config.toml
head_dim = 64
norm = "rmsnorm"
norm_eps = 1e-05
qk_norm = false
tie_word_embeddings = true
init = "normal"
init_std_up = 0.0257
init_std_down = 0.00356
lr_mult_qkv = 0.7
beta1 = 0.9
lr_head = 0.0118
warmup_steps = 263
batch_tokens = 65536
max_steps = 3602
dataset = "wikipedia_en"
MLP neurons of a small language model. Each row is named by its layer, matrix (down: output weights) and neuron, and shows model dimensions 0-127. Each number is 50 + 10 x the weight over its row's rms, rounded and kept within 0 to 99. A neuron's up and down rows have the sign that makes its largest values positive.
A block is one neuron, or neurons of one layer that tend to fire together. Before each block is what it responds to, as a language model described it from the Wikipedia text at the highest values.

Description: Possessive apostrophe
L9.down13:47 45 47 46 82 43 60 62 48 68 57 45 46 48 44 57 24 44 46 54 59 62 29 48 58 57 56 35 41 49 55 56 41 47 64 36 41 35 50 46 61 33 66 28 32 56 44 56 56 52 56 20 64 54 66 58 31 73 29 54 42 58 51 41 53 47 37 52 67 48 36 46 56 37 22 64 43 54 48 49 47 45 32 53 64 40 35 46 58 39 59 53 50 50 38 50 57 53 45 55 52 41 48 43 55 49 51 38 46 60 39 41 64 46 56 54 56 47 44 54 41 55 41 27 46 69 55 53
L9.down221:51 37 60 46 62 52 38 53 57 43 33 65 61 53 52 67 39 50 41 58 62 73 57 54 66 59 36 54 60 66 48 38 44 38 47 50 52 48 45 58 39 41 57 48 53 28 48 55 56 49 48 24 47 39 39 55 62 56 45 35 50 58 52 72 62 72 64 39 40 49 51 45 59 31 53 45 64 47 53 58 44 47 59 39 60 26 48 67 44 44 61 76 48 51 46 47 55 66 22 64 46 46 45 54 50 41 52 59 52 26 52 71 44 46 53 27 62 59 47 48 43 39 41 58 45 52 40 44
L9.down266:47 50 47 54 44 46 64 48 33 63 48 49 58 45 47 38 55 55 56 47 54 52 48 61 57 45 59 51 52 43 53 49 60 58 60 60 52 59 51 55 42 56 51 47 42 69 50 74 53 51 46 22 55 60 54 48 36 27 62 53 49 59 57 49 46 48 60 59 59 49 51 39 51 34 48 39 46 54 41 39 63 35 53 45 60 56 60 41 59 74 46 74 42 35 45 60 52 42 54 59 54 40 43 43 42 42 47 33 43 49 25 34 52 72 69 48 53 57 40 60 50 67 54 50 47 61 52 40
L9.down331:55 74 65 59 59 29 53 49 56 70 54 64 52 39 34 65 56 47 36 49 50 50 61 46 34 53 57 65 39 51 44 46 57 42 60 48 69 68 58 60 50 54 41 47 61 56 34 44 54 60 47 51 51 25 48 45 30 68 64 41 44 44 47 53 47 32 42 58 50 56 49 72 51 68 37 35 52 51 54 60 51 43 50 40 50 61 41 42 41 71 45 60 33 38 50 55 28 50 52 58 42 61 53 62 42 51 41 45 72 30 44 59 61 49 46 54 53 60 58 55 56 51 44 54 66 70 49 57

Description: Wiki heading closing markers
L9.down54:58 51 29 41 44 47 39 47 61 49 59 62 62 53 43 53 46 43 32 45 54 48 38 45 49 38 56 35 48 52 45 28 56 52 44 52 56 61 50 59 50 47 46 37 59 51 62 45 60 56 55 34 47 45 61 63 39 60 55 41 51 59 38 52 56 61 63 37 54 40 36 50 43 38 45 47 45 41 63 55 65 56 63 57 41 48 50 36 35 54 49 65 66 56 24 43 49 76 68 44 58 47 45 52 56 53 50 56 56 60 61 55 71 66 66 40 61 43 46 63 59 53 47 65 51 60 54 46
L9.down125:62 50 57 37 53 52 30 54 37 54 61 43 53 74 59 56 56 50 65 56 42 53 46 41 62 29 57 26 41 47 64 51 52 52 50 51 48 42 46 50 51 49 55 48 52 52 57 34 74 55 43 20 47 50 56 46 54 46 40 51 43 39 45 44 64 57 57 43 48 43 54 44 47 67 43 47 45 60 40 39 55 52 49 59 50 78 27 57 27 40 64 52 45 36 55 40 61 56 36 49 63 41 48 31 55 46 50 48 43 60 47 51 56 45 60 39 43 43 57 59 44 55 37 54 47 61 46 68
L9.down171:54 65 40 61 27 47 50 39 61 48 48 45 31 58 29 50 54 45 43 57 60 57 60 55 40 30 47 36 68 57 47 38 54 46 43 42 56 61 32 44 54 52 49 64 66 47 57 55 60 53 65 47 34 47 53 45 48 52 41 65 46 52 49 32 41 47 39 44 37 52 46 45 42 45 58 61 49 55 49 59 71 56 39 50 55 46 57 39 60 54 39 42 45 57 20 56 55 42 47 59 54 46 59 37 67 57 51 44 50 60 50 59 37 32 52 57 53 49 33 45 47 77 60 41 59 45 59 58
L9.down271:38 39 54 41 46 40 39 55 44 54 36 43 45 61 48 62 58 53 49 51 64 38 57 39 53 48 54 42 35 57 50 46 58 37 41 55 60 49 43 34 47 46 64 45 64 61 36 45 47 45 52 54 39 37 46 62 67 44 57 50 61 38 46 48 58 57 72 51 41 45 62 53 46 25 60 42 41 56 57 48 63 59 35 68 51 53 47 58 69 46 62 67 58 66 55 49 51 66 66 30 35 44 48 48 61 38 55 57 53 51 76 61 47 43 51 51 48 56 55 50 52 61 59 48 58 69 45 58

Description: Apostrophes and sentence-initial There
L7.down5:61 45 59 36 49 59 71 46 45 63 47 70 54 44 49 61 43 49 74 43 40 43 67 58 61 60 55 49 67 58 59 58 54 54 39 34 53 60 63 37 71 74 66 38 61 54 59 41 36 55 52 43 54 40 41 51 62 53 41 53 60 37 51 32 43 27 49 56 37 43 57 47 45 42 41 45 46 38 39 25 43 55 50 65 48 54 26 32 41 61 64 54 45 54 52 55 38 42 55 52 31 37 62 60 53 50 39 59 30 54 35 53 41 60 48 52 53 50 51 49 40 53 56 45 51 44 36 60
L7.down66:58 52 57 39 52 59 36 41 30 48 46 64 51 69 50 41 46 72 51 24 57 69 60 56 59 50 53 53 54 57 51 36 45 58 48 57 60 31 59 41 38 52 45 64 40 76 62 52 68 54 64 47 66 43 56 41 44 27 49 36 57 48 46 43 52 51 59 47 58 46 59 70 53 61 53 47 50 56 51 44 53 46 62 35 58 39 67 42 65 39 55 50 57 49 35 66 44 57 35 38 62 62 37 43 44 39 74 47 49 33 62 36 49 54 55 50 53 62 49 59 42 58 38 62 40 54 44 47
L7.down219:52 33 56 40 38 51 54 43 33 40 51 52 52 66 50 49 46 52 57 49 38 55 50 58 61 72 37 56 49 42 33 44 34 62 50 55 41 59 31 52 46 50 63 42 38 29 36 51 55 69 49 35 35 52 55 61 49 60 61 50 58 42 52 66 53 45 55 39 39 49 67 54 60 62 53 53 52 48 49 56 64 53 53 47 64 50 35 35 43 48 29 50 61 44 43 41 64 65 50 54 44 54 43 30 50 69 30 50 54 48 51 34 69 57 48 62 63 28 59 45 48 46 38 69 50 54 39 47
L7.down234:56 54 61 56 69 53 40 51 37 35 61 58 48 48 40 59 44 63 23 54 62 48 40 67 58 57 42 51 60 52 53 47 56 61 39 51 50 61 72 70 64 53 70 40 65 66 45 51 44 44 30 53 34 43 51 45 43 59 46 35 43 50 39 49 49 45 54 42 33 61 67 55 51 64 45 49 54 61 52 42 46 49 54 56 43 55 52 54 52 30 53 50 40 63 38 42 64 52 56 64 44 57 51 55 55 54 51 53 63 48 39 49 74 39 61 76 63 63 50 55 41 27 63 64 70 48 68 48
L7.down238:48 55 42 42 54 41 62 37 58 56 73 36 40 45 48 54 42 42 36 53 45 41 44 60 49 55 69 67 58 41 49 55 55 58 63 51 26 49 65 48 59 33 36 50 58 46 56 51 53 64 66 12 45 56 55 49 18 62 32 57 48 49 55 34 52 55 39 48 53 42 35 47 49 66 43 53 49 51 58 44 52 72 47 47 54 51 42 44 47 73 59 50 62 52 56 64 61 63 64 42 69 69 50 57 37 36 43 49 66 47 60 28 36 46 50 44 55 49 57 66 50 50 52 62 65 50 42 47
L7.down261:32 38 57 55 49 36 51 41 64 63 48 37 77 64 56 62 45 66 39 44 58 54 48 46 51 49 26 74 53 62 50 50 37 49 39 58 39 30 36 51 53 41 51 51 60 65 44 27 57 44 36 49 57 41 50 65 48 55 46 46 58 67 51 66 45 58 49 60 53 43 73 54 38 36 64 47 56 54 65 39 42 53 49 60 45 40 42 60 46 52 63 59 54 44 41 46 56 54 70 34 65 54 64 64 58 73 46 40 47 47 69 57 37 40 41 33 59 52 71 37 57 33 44 44 60 59 47 55
L7.down295:55 61 38 47 61 54 43 54 55 48 43 34 50 50 42 63 52 69 50 70 50 46 60 57 47 49 59 68 48 55 39 46 42 51 43 44 27 48 29 68 56 62 62 55 46 42 57 40 49 49 68 89 58 60 33 51 79 47 54 61 43 61 58 57 62 56 54 58 54 60 51 61 45 55 40 34 60 50 53 40 28 49 38 61 56 48 47 59 47 62 41 52 43 43 48 56 53 48 43 45 58 56 55 46 55 38 60 42 45 49 66 42 43 46 46 39 50 42 56 58 54 43 75 50 72 71 31 44
L7.down318:70 59 55 64 42 31 35 40 49 31 52 32 50 66 42 47 48 62 53 42 47 41 70 64 56 36 56 52 58 48 46 35 53 43 47 63 77 30 41 33 33 62 23 58 52 35 38 56 56 52 57 67 40 57 52 48 58 50 47 64 37 46 61 60 43 80 53 56 68 50 61 45 37 61 54 50 38 48 68 55 55 56 39 57 47 60 23 48 58 47 51 55 44 49 38 44 66 49 48 42 57 46 49 41 51 44 51 54 61 56 74 34 29 40 62 49 43 54 45 38 62 46 44 43 40 34 54 69
L7.down335:38 52 53 40 62 36 51 70 38 38 54 43 39 47 53 42 69 67 53 43 49 60 43 52 56 49 46 68 52 35 57 56 42 43 52 53 64 51 38 45 66 44 55 43 57 40 51 52 36 65 49 70 46 33 59 54 38 32 46 49 54 40 55 63 44 51 65 34 39 63 67 64 54 50 49 58 72 46 54 55 38 60 43 38 54 39 32 37 49 33 52 49 47 36 74 52 66 39 63 45 43 44 52 56 65 53 41 51 56 44 46 31 39 68 46 52 55 55 50 44 51 61 66 46 51 47 50 53
L7.down336:48 53 46 39 57 32 44 47 45 42 51 47 53 39 45 31 56 52 47 33 40 66 76 47 57 56 56 37 55 48 29 45 60 43 61 46 51 57 45 41 50 45 59 45 43 50 50 62 54 41 49 63 54 47 30 55 12 48 41 47 50 57 47 69 37 51 54 41 50 38 65 72 61 57 44 43 48 43 54 63 46 46 27 55 57 82 48 48 38 42 41 52 49 46 49 53 49 48 60 60 70 51 40 55 48 47 55 49 57 43 41 40 52 53 37 49 46 49 42 50 44 46 49 36 57 54 53 46
L7.down384:55 51 66 60 54 39 54 38 53 57 51 38 43 49 53 39 51 44 42 36 38 66 50 63 55 57 49 52 49 53 47 36 36 58 42 51 47 71 39 46 53 47 36 57 47 62 62 37 51 46 30 25 35 47 35 52 17 67 51 39 38 68 43 54 60 56 54 45 56 63 43 39 43 35 57 56 63 30 60 49 64 52 44 41 46 53 35 41 56 59 47 58 62 57 49 65 34 30 55 45 55 49 53 45 44 49 38 52 60 63 55 33 68 55 45 61 57 55 42 40 44 64 54 68 39 52 45 39
L7.down400:44 40 42 75 64 26 55 43 55 44 44 43 41 48 47 54 48 44 61 47 23 48 64 52 41 47 45 37 58 61 38 57 58 54 48 50 30 32 48 57 57 51 64 42 39 59 49 36 54 51 55 41 33 39 48 41 14 59 46 48 60 40 41 54 52 65 32 56 75 42 50 49 56 54 39 39 39 41 40 48 55 65 41 64 63 58 42 52 55 55 39 55 53 40 54 56 55 45 60 53 48 54 62 49 37 60 56 22 39 51 66 50 46 41 51 60 47 49 62 62 75 39 42 42 68 34 52 55
L7.down423:45 40 42 42 68 52 58 52 60 50 51 45 54 54 62 54 48 40 51 46 41 39 56 40 41 47 35 36 36 48 42 43 46 44 26 37 50 44 57 48 60 38 42 47 53 52 54 35 35 60 22 22 49 51 56 34 31 57 43 43 65 48 56 65 47 61 51 43 35 53 42 51 37 36 52 45 60 53 54 46 54 44 53 44 46 50 45 63 68 63 61 46 50 44 48 56 45 52 48 48 41 36 54 33 67 36 32 53 20 54 47 54 62 29 67 30 46 60 39 35 52 56 50 45 26 39 48 52
L7.down437:44 55 47 64 72 59 53 45 35 67 56 49 53 71 42 62 71 53 52 57 40 59 61 56 39 31 74 45 30 46 54 62 42 42 59 41 57 57 36 49 46 58 45 47 43 48 50 49 49 56 63 24 51 66 45 63 45 40 53 43 57 48 57 59 51 43 52 24 55 46 60 45 49 50 40 40 55 39 42 52 41 65 62 37 42 63 46 42 57 40 54 63 44 55 55 41 51 57 37 42 70 41 37 19 29 38 40 45 63 61 56 37 51 62 61 33 55 56 62 49 62 65 55 70 42 42 51 56
L7.down475:55 85 29 35 40 47 46 39 39 61 59 48 42 45 43 54 40 45 48 52 48 56 43 60 39 39 50 48 36 41 44 52 63 49 43 56 47 41 63 45 61 57 38 56 64 57 57 45 45 27 48 30 44 42 61 41 36 54 41 37 43 56 58 39 49 46 55 57 59 47 57 58 36 56 42 52 54 52 48 46 60 45 63 41 31 19 44 58 52 38 43 41 53 50 32 70 66 49 49 50 53 50 46 55 59 23 48 64 44 57 63 50 42 55 52 38 56 77 46 50 55 60 42 57 52 45 47 43
L7.down484:50 56 35 48 40 57 53 54 52 55 41 77 50 32 32 55 47 57 69 46 45 45 58 50 55 35 49 55 57 63 76 52 45 50 64 52 50 34 55 56 52 55 67 55 35 41 60 31 47 60 62 37 52 42 60 42 40 53 53 32 40 33 40 36 44 49 49 42 47 42 58 51 57 46 40 49 46 49 65 67 49 50 52 38 62 40 61 49 55 62 43 61 50 36 43 33 51 49 26 52 43 42 64 54 67 66 67 62 41 38 63 50 40 46 49 39 45 31 66 69 66 40 46 42 38 55 46 56

Description: Section heading closers
L6.down46:49 54 34 53 53 47 54 56 60 49 40 38 57 55 58 56 44 33 39 66 26 44 51 40 35 53 70 39 49 47 40 44 56 56 51 63 51 55 58 50 54 58 50 50 61 51 49 32 42 46 38 24 42 62 64 55 31 52 54 65 58 37 66 53 56 49 49 54 32 56 49 63 50 61 53 42 50 42 43 64 53 44 54 52 54 50 42 45 46 54 51 56 43 36 45 46 33 48 65 41 52 49 52 46 50 47 64 54 43 42 56 63 64 34 51 46 47 49 52 36 27 75 39 63 54 47 45 62

Description: Section heading ends
L7.down4:63 68 60 56 34 37 53 60 57 50 36 65 49 52 41 48 55 56 36 44 61 60 60 30 36 50 46 51 35 59 61 41 61 47 28 55 42 51 48 46 46 45 60 58 66 52 51 62 39 47 59 52 54 61 56 38 36 52 41 47 25 43 51 55 60 57 64 50 65 40 54 43 33 33 67 43 62 44 46 56 44 53 52 62 49 47 33 40 62 53 56 53 42 52 58 32 54 49 59 37 59 51 66 45 55 56 51 45 51 54 47 44 66 51 48 37 51 56 66 61 55 50 46 75 71 42 41 54
L7.down36:46 53 34 48 51 41 51 51 55 74 61 51 55 61 58 58 55 58 48 58 47 55 62 37 50 45 41 52 69 49 43 41 47 64 30 62 58 49 57 50 51 62 60 55 64 47 77 49 67 39 30 38 68 35 77 61 38 61 62 51 58 58 73 68 52 60 54 42 53 59 55 39 30 42 56 35 45 36 47 55 51 46 50 53 50 45 44 49 49 53 63 39 30 45 47 54 49 38 51 31 55 56 41 47 45 57 65 54 45 44 64 50 48 43 65 40 62 38 53 36 37 50 48 58 70 68 41 71
L7.down49:47 42 47 47 67 33 38 41 30 54 49 47 31 55 30 56 68 52 28 46 66 46 51 52 55 54 65 50 41 26 53 60 60 40 54 48 60 55 49 39 54 50 49 52 59 60 65 55 71 55 54 60 54 52 75 56 52 44 43 58 53 41 40 31 44 50 38 54 55 41 48 51 42 38 49 41 38 54 41 48 40 34 48 54 39 47 57 73 35 50 61 37 49 64 56 50 54 47 52 45 57 52 50 42 50 27 47 47 48 48 49 51 41 54 50 42 40 45 57 39 51 44 48 63 42 67 52 59
L7.down64:56 58 61 41 41 48 49 66 50 54 50 57 41 28 36 33 62 45 32 34 49 33 63 51 47 60 57 62 66 52 55 39 62 53 49 42 57 60 31 36 69 59 51 64 73 56 55 47 40 40 44 50 49 45 57 44 48 46 31 56 35 44 52 46 50 46 62 41 46 41 41 48 43 55 55 41 49 37 55 66 66 62 39 54 58 46 40 38 64 58 53 70 47 57 58 43 64 49 40 44 54 51 55 41 45 60 54 41 52 49 57 35 46 50 49 33 36 58 41 40 45 49 66 58 40 60 46 48
L7.down97:55 55 50 59 49 61 76 55 50 76 53 36 55 53 40 46 56 53 42 54 40 45 57 58 35 47 34 46 59 57 49 47 55 55 76 58 45 56 44 63 39 32 71 64 47 38 69 43 56 53 52 61 41 47 50 56 56 57 58 44 35 42 60 51 45 39 55 55 42 48 52 56 54 59 34 47 40 50 78 61 32 41 56 66 49 58 43 54 55 43 55 62 45 36 59 52 54 40 45 49 39 56 24 45 41 50 43 47 52 45 45 29 60 60 45 55 57 59 53 69 46 46 71 61 48 37 53 44
L7.down148:36 49 57 42 48 55 49 50 39 49 63 47 55 60 69 36 49 50 61 58 53 47 56 59 48 54 58 61 41 63 49 42 41 52 47 51 57 47 50 46 36 49 29 47 42 49 54 51 49 50 44 39 47 54 44 46 28 61 52 47 66 38 36 52 42 54 51 45 52 63 46 48 49 47 60 45 55 39 37 59 66 64 47 43 66 57 55 55 59 54 58 59 48 45 58 71 62 45 58 41 55 54 39 56 56 55 53 53 34 44 32 66 65 43 32 46 63 52 48 61 65 39 48 38 52 64 69 48
L7.down160:44 41 38 45 38 38 30 44 56 55 54 55 31 49 61 64 37 43 53 53 51 63 32 63 38 61 58 51 51 37 50 63 57 61 37 31 34 67 52 63 59 59 43 46 51 64 51 32 54 57 55 56 53 38 67 47 35 62 44 48 62 59 53 53 66 59 44 42 42 54 65 54 55 68 47 59 49 47 53 54 45 52 61 62 43 61 50 56 63 38 43 55 53 48 54 61 35 35 38 31 50 53 62 34 51 40 46 51 51 57 42 31 48 61 57 56 77 61 50 43 34 63 41 71 57 35 54 40
L7.down187:55 48 36 41 53 41 34 51 43 58 52 54 45 62 57 64 68 44 44 41 59 45 46 45 55 34 52 56 53 46 53 48 59 58 54 53 49 58 59 61 51 63 33 45 61 59 63 44 44 37 63 61 59 47 42 59 69 40 45 45 52 67 40 69 68 44 71 40 51 46 58 60 80 56 62 38 61 48 55 49 43 33 58 43 49 42 41 36 52 43 63 56 43 37 46 57 48 38 69 60 45 59 37 47 63 47 61 50 38 58 51 58 53 49 62 66 46 32 50 30 46 71 52 54 53 43 45 61
L7.down189:61 59 48 59 49 39 44 39 50 41 36 61 68 47 47 58 52 39 50 51 36 54 47 52 46 43 49 43 51 55 69 55 73 58 68 42 55 47 55 54 58 62 50 29 59 29 50 35 55 54 59 58 57 42 65 68 55 37 46 55 50 57 64 50 45 24 60 34 43 54 44 39 36 49 34 47 53 60 50 57 39 48 25 51 45 41 41 59 47 36 54 41 56 46 70 23 40 46 34 58 64 55 45 46 66 68 30 67 35 51 50 40 40 60 39 50 44 58 51 54 43 52 41 37 61 54 54 66
L7.down193:55 61 55 39 58 65 40 43 73 43 48 52 48 44 50 47 45 60 48 64 38 54 52 47 46 44 48 50 37 75 62 44 54 28 56 43 69 31 55 68 50 54 44 42 42 43 64 45 56 69 40 41 57 54 52 52 59 49 46 37 50 48 68 51 53 28 53 40 54 43 44 44 68 58 50 50 50 53 45 47 36 61 26 52 52 32 45 52 46 48 52 54 58 52 54 40 41 50 42 62 46 31 43 27 28 43 53 73 47 47 49 51 76 51 49 47 44 47 59 61 53 56 60 48 52 42 37 49
L7.down298:48 58 47 43 42 46 57 54 51 58 37 66 60 53 42 50 48 42 39 49 47 60 56 40 43 40 44 49 44 45 52 44 61 48 67 40 47 45 35 43 46 59 43 44 52 40 33 52 43 33 44 66 49 44 59 45 57 30 63 60 50 68 43 48 47 42 41 46 64 60 39 39 41 53 65 48 51 39 35 48 55 43 48 80 35 53 42 48 57 34 56 55 69 40 71 58 73 54 49 35 57 51 54 58 43 60 61 41 33 59 51 32 54 37 47 43 61 57 46 47 38 71 51 46 30 43 49 46
L7.down313:47 64 47 61 50 50 43 52 53 62 58 47 54 50 48 49 50 54 57 48 43 51 61 55 35 52 35 48 53 48 63 31 66 48 44 32 58 44 55 72 63 64 56 40 54 35 51 56 67 48 51 20 47 50 45 46 12 66 37 44 56 47 38 63 39 78 47 52 52 65 46 58 53 46 57 42 54 59 81 39 51 48 50 44 51 49 58 44 32 63 35 57 61 56 38 40 40 43 37 53 67 45 47 53 54 53 57 47 50 53 60 38 62 45 46 51 50 51 43 60 42 51 24 53 43 68 43 43
L7.down350:39 54 47 61 44 65 61 58 49 60 46 62 41 63 48 68 61 48 59 48 46 51 39 48 47 59 59 50 43 35 50 49 46 38 56 49 51 37 53 45 55 41 50 37 45 46 44 44 49 59 49 13 58 48 49 44 48 38 64 53 47 43 53 54 46 57 57 45 52 42 59 38 58 59 44 61 56 48 39 67 45 60 46 50 43 40 39 58 55 50 46 71 36 25 56 31 51 44 49 37 72 45 39 43 46 61 37 49 45 43 50 35 41 81 60 43 56 57 52 60 46 59 42 50 38 65 50 56
L7.down424:62 41 39 58 55 45 39 28 66 65 56 44 54 71 63 66 70 39 58 42 40 39 40 41 46 56 39 55 59 47 49 42 65 69 55 55 63 41 49 57 38 59 38 49 41 58 64 46 39 46 49 42 26 56 51 43 55 53 33 36 46 52 56 53 38 49 51 61 55 71 39 36 48 61 51 39 47 34 60 54 38 54 50 58 34 44 38 62 51 43 57 47 52 45 43 49 53 59 55 51 53 58 63 40 58 52 56 45 49 46 56 41 55 52 52 43 79 46 33 55 35 60 60 54 36 45 34 45
L7.down447:61 48 46 61 47 48 58 55 60 51 70 59 61 47 58 25 60 57 54 66 53 48 64 36 65 50 52 48 64 62 67 49 57 64 51 49 45 40 62 70 67 62 51 59 52 48 44 52 50 39 37 65 49 67 46 44 48 62 53 54 36 50 44 55 50 49 57 57 32 39 64 41 50 55 52 69 53 36 34 34 37 60 50 47 30 58 51 54 59 47 49 57 63 65 67 62 58 58 62 64 60 39 49 50 50 44 51 49 54 56 48 47 51 38 50 27 46 39 48 37 51 48 47 67 27 54 42 40
L7.down482:56 47 54 67 35 53 48 47 35 46 47 58 45 61 58 55 57 31 56 56 60 41 48 56 53 59 43 67 66 63 62 51 76 40 56 54 71 48 56 49 59 54 51 37 58 66 49 50 46 57 51 51 55 68 47 60 37 54 51 68 44 75 69 44 45 53 39 56 60 48 54 37 33 65 49 47 50 70 51 61 61 69 40 50 35 60 67 51 57 48 62 56 59 43 53 57 69 41 49 59 41 51 47 50 73 53 51 50 42 33 70 44 53 50 64 59 52 61 59 38 50 62 38 50 53 45 61 56